From a checkpoint of a small transformer trained on Wikipedia: untied embeddings, a variant of Adam for these matrices.
MLP neurons of a small language model. Each row is named by its layer, matrix (gate and up: input weights) and neuron, and shows model dimensions 16-111. Each number is 128 + 24 x the weight over its row's rms, rounded and kept within 0 to 255. Numbers have three digits each. A neuron's up and down rows have the sign that makes its largest values positive.
Before each neuron's rows, "fires after" lists the tokens most often just before its 100 highest values on Wikipedia text that the model never trained on; "fires on" lists the tokens most often at its 100 highest values on Wikipedia text that the model never trained on.

fires after: " f", " F", " | F", " c", " and F"
fires on: "avel", "a", ".", "ion", "av", "ib"
L9.gate1008:121083110115108116144096096100131119113125133091137148106129110161190083128109135146135152065124104105129135131141133140098148125114155111125134139121119144103067141113135065162151120125129150127153129168133121132127109150152118131180115083131113157160132124160123117156116156136129133100
L9.up1008:126103128122144131129140118097109125102128095123134109138107124131123096115139111120150120174118136148130065143125123163138101144124097121090127145154140121153128122172143134137126119186144097115105135108135119121131142148167115101105129099166160128126096165125097146126169134092161106104

fires after: "."
fires on: "\n\n"
L9.gate954:148172100120160123131136101113122120122112129136123152112108107146128144111135120116123134099189090151132171125139119108077141154156122127125135119165103130112099135176181138109104134174091146147117123140154136139169092084131144157114131147157185112162115150090172152134129142119164115133
L9.up954:123117132124154141132126124132120096108114099113158129136111115104131135138119134126140138098104088141149141147174121128127111132143115143125068141115124135176161182113158126132140167115128121102090102141116098102176112133153092152083159132150141107093177164094173131127114092137085113120

fires after: "2", "1", "uz"
fires on: "002", "uk", "999", "001", "008", "952"
L7.gate844:149103095143155127119141114146159110120138124148125141143095123137157135118134128121150117121110124158119140105094144130146119174161126126080120121095124105164161120158146123109123116156090120094125103160176125118130124113087087099137146176124094116101086085100126113121098152147133136134
L7.up844:121115106125134129153145097157145127141147122110122098109139130129136179158132131129142105126081106131139137122093164130080123104127113101115102135123159151134151140135144165153074121173135114090095137106132140135142146121108096139159123117151098130131080135131119162119095143142128143143

fires after: "| ", "C.", "\n", " J", ", R"
fires on: " United", "uth", "9", "10", "16", "15"
L11.gate508:084130127081132105138144125124149106156127105158152135132177109118190164145115162117153129136132130150113119113140134150096130118137130104151108089137160137095147144099117118150155121140113126082135124125127121153186127111136131173099104112138132163115127116115180091130153113096157122095
L11.up508:108109136120149123118110103114175114110158136171123169128125130128148128133141131127132153160149115116145133123141138108126119102114139137139111187115099164131146136121146098148109146071122120114148121137157129120126137107152118119098132102151134117125141128109131099153142123152155156125

fires after: "- G", " G", " of G", ", G", ", K"
fires on: "our", "y", "er", "min", "w", "oy"
L5.gate281:134155124175140150107153149161182134180116140091133135147136150160144169135105104104098111147139156149150104147122114132117153166139142144138143111113144129105160096158089108138144124156138149107155095116128122080145132128103115129161129082126162109139143129136109114096133144114114143142
L5.up281:151144108144110163142129125100135112114124152122145136136155104122140179137094160123142131130142130108104153073123117149123157134108124145117127139092126133119116140106102088159118100109119143115178150133161140127121164085111116132131120132137102086134139074133155104114111136107138138125

fires after: " |", ".", "\n", "_", "-"
fires on: "\n", "ox", " c", "001", " g"
L11.gate768:101113172132139141146101142109143136169124139130120156090133133128074153111182163108140126137170120108097150112144139083145096164095094137121115113124145123157129088129130111132144155139113094149132123088054140168168113120137119133139118170132133155141116152103164137152131107138168131145
L11.up768:127130184134080118122053165137141126072170149108120136131137102122148148117117111170098092121102138172119175132123142122139123140132158133155123155155148110108174152158117166141109143110057127149102142098106115088116130152099135111149114140158096098097147086127107112088136109126123132107

fires after: "1", "014", "019", "018", "016"
fires on: "–"
L8.gate782:128115130064112142128068094155135111150160117135166139165121115142125103091159119102117134157111145113139107110143110111123119140133137144087071121111119140144101136154139099125151120111139155098127107140145154127156138143127145153148125098132139125111134103148087096112126078115143116097
L8.up782:132098135153118134090148185137140124110148142085101113166127187150149117102150106122124129120175171114129144109132114131149106209143128152122135148221094111153143132137105141126164121130101129121091134100102121148088133142066134112085150178122148181137108105162116166127146119124154127124

fires after: "1", "2", ")", " | "
fires on: "\n", "\n\n", "002", "960", "–", "992"
L3.gate628:129136120130143112143148146135138143125129161144114137145125106129145162121110173111099116162142113125136146097147185130153130138113146112098102139146139115146162142151104164145136106156143122115164111164164123157136119123114138089127127102122138117086077106153103156143158080102168108130
L3.up628:135178111134132091137143137124119099121126135130123102128124118122159143117151200149102090104133154132121134123131181140143175143149124184104089203125154118161109159126153116089117079107120125109102135129125120141084146117142137133111137094126083129106115160124110126146100145131190156108

fires after: "1", "===", "==", " career==", " ==", "== Career =="
fires on: "\n", "58", " Minister of"
L6.gate646:159150072100114138129176103166138142168168164128135128141177154126172129134126111128146141123144137125144116118130089127095142118079166129130112115114137107104124145174100151117105126143073096090118156148157087123103118138149109158187153080137161121096144149132119147118124086139110156124
L6.up646:147182121104149144119104136152101127153134096166133118074150110179135106118172148165151110099099170093151139148128156165124168133128115158148172156152111122147153147140114125131144112115093148108171142130150156142141157148128132128123160131101108088113148128142140098117104110100146155091

fires after: " c", " C", " o", "oc", " g"
fires on: "ou", "er", "o", "z", "ob", "ill"
L7.gate417:119104123127127103137090138118138115135142128106133121162170093081138125109146104114111098127143166136115112129093117149145141098170133149141118090141129140126098131083124131149140117129104095130168159091112148133160154126090130206114141120117155091129142073163081128101111128132147153132
L7.up417:139159126150137136118146124160147102111119117130207148177128154138108137110154125135135111107087130130177143159137126150160147142151147118137102114104113138122136118118139165124131179154157146170123113118128131130134151133106150117117111134099106166113135141115157117120090158092110127121

fires after: "===", "==", " ==", " ===", "v", " G"
fires on: "\n", "ail"
L11.gate269:164137144180175126136113117156170071158164139160111136123137174133127120133108120109110083123179106121191151120107112162131144115144105128164089147150128153135113131121138155112153130106154118127139091107147156055113154102128127165105132089128137101105145084130151125107142128157128114117
L11.up269:185111142121136171117153121137099111169128118131128081160171150172161155154105110134130104132106121153164121140139099087114106141117136113151140124180134141126122148137143130163109099157131152130108145132131136114144088154094104114117123131171141142123113148113152091122170136087165141092

fires after: "2", "1", "z", "ik"
fires on: "022", "ko", "010", "ing", "978"
L9.gate577:105139129155124151120110063116165150109115159079118123194121118109106095170149119131135136128121100104127127094124141133123103162110141136164097130136149119149074119121136099131122122126144098141123136077147138176154137086116125136138148102104110124146145081095162104156100110120160089078
L9.up577:127119136131159123153143103131106114119147145137104108127129130069094082105152125103109076119061099169161119143115142152127137122116157128123122111136113146111124116158156130137096108168131087135114122127104141149138137128100155113118143133108121117149145142109171126128133122133111136092

fires after: " G", "- G", " g", " | G"
fires on: "our", "y", "ill", "ur", "on"
L8.gate165:136113150167137148103096135144152131102105157131145138125169120138167113138115123107162129151110152112117160120137106150096112116130150138130126075119149088080107093139134122122147180143137125099130099104141131107157202149100104125161122172103148118098159120117150090133126124102147123123
L8.up165:101081093099125161141132095126151098122133097080129115148113118143173149167144135124130086153133136133140150144087084156154139102129123128164141161120100113128137156143166144154120124126142115134132137127141109139081114104120158170151191153129125161096138135122136154123136185180126149187

fires after: " G", " Z", "- G", " g", "Z"
fires on: "y", "ap", "h", "end", "ober", "al"
L5.gate362:136121133120114075120127151121161063156128121164084110149101131099143143114143120141117129153142092112144149108141129106144149109103132116135095144125098112125153083125089091106121143090115136131147143099150112126163144126148130146190120123104136123143142092159124079124125159157104134140
L5.up362:132135132166126141147125108166127131181114065115142148153140117103110086085103156118156126129101129146149124135111149114150142106114106122130125148162143091166140126156121114150131144128134137127137112145114056062175127115134097097140136147124110160104140128132171097134120157143128113166

fires after: ".", "\"", ")."
fires on: "\n\n"
L16.gate1:155114156192118146142113124189129099142143128056116136137149079098103131131139120112103149116132129135142142133153117144137115132121171142148113143165122131075115105166135134155141135147137161159170126164143139138106159119126160128156146139123098172101181158164163111113149144155091082098
L16.up1:155137098146145087113132120122105134114153134154119148143126096101145138172175122117148125072142130128169144137167124137125157144148158104115102115129125118127123124137149103113150082131175131143141135145119146116150075110125127150143130133135114120145132161144142166169110135123172107151

fires after: "1", "2", "4", ", ", "3", "6"
fires on: " (", "999", "13", "009", "-", "ici"
L3.gate715:141145108174146109130131129140114136166117092123117106132134124099146125115142136130115123127115101215141119111134094116160095111126126154120135117075115143106131132138148146102097110145102134142082098105110133099108141102105120121167156138143114159121087147132128120122142150116131105175
L3.up715:103129128139113152135147175147143139136124115156143157133122099131124094119092100094120131129112123184138104086095139114187106108104137144069118109057131110106109123111125149112128129144095147125126090080150129105117148085101143110106162120113129155162149142133147118146126151117183129169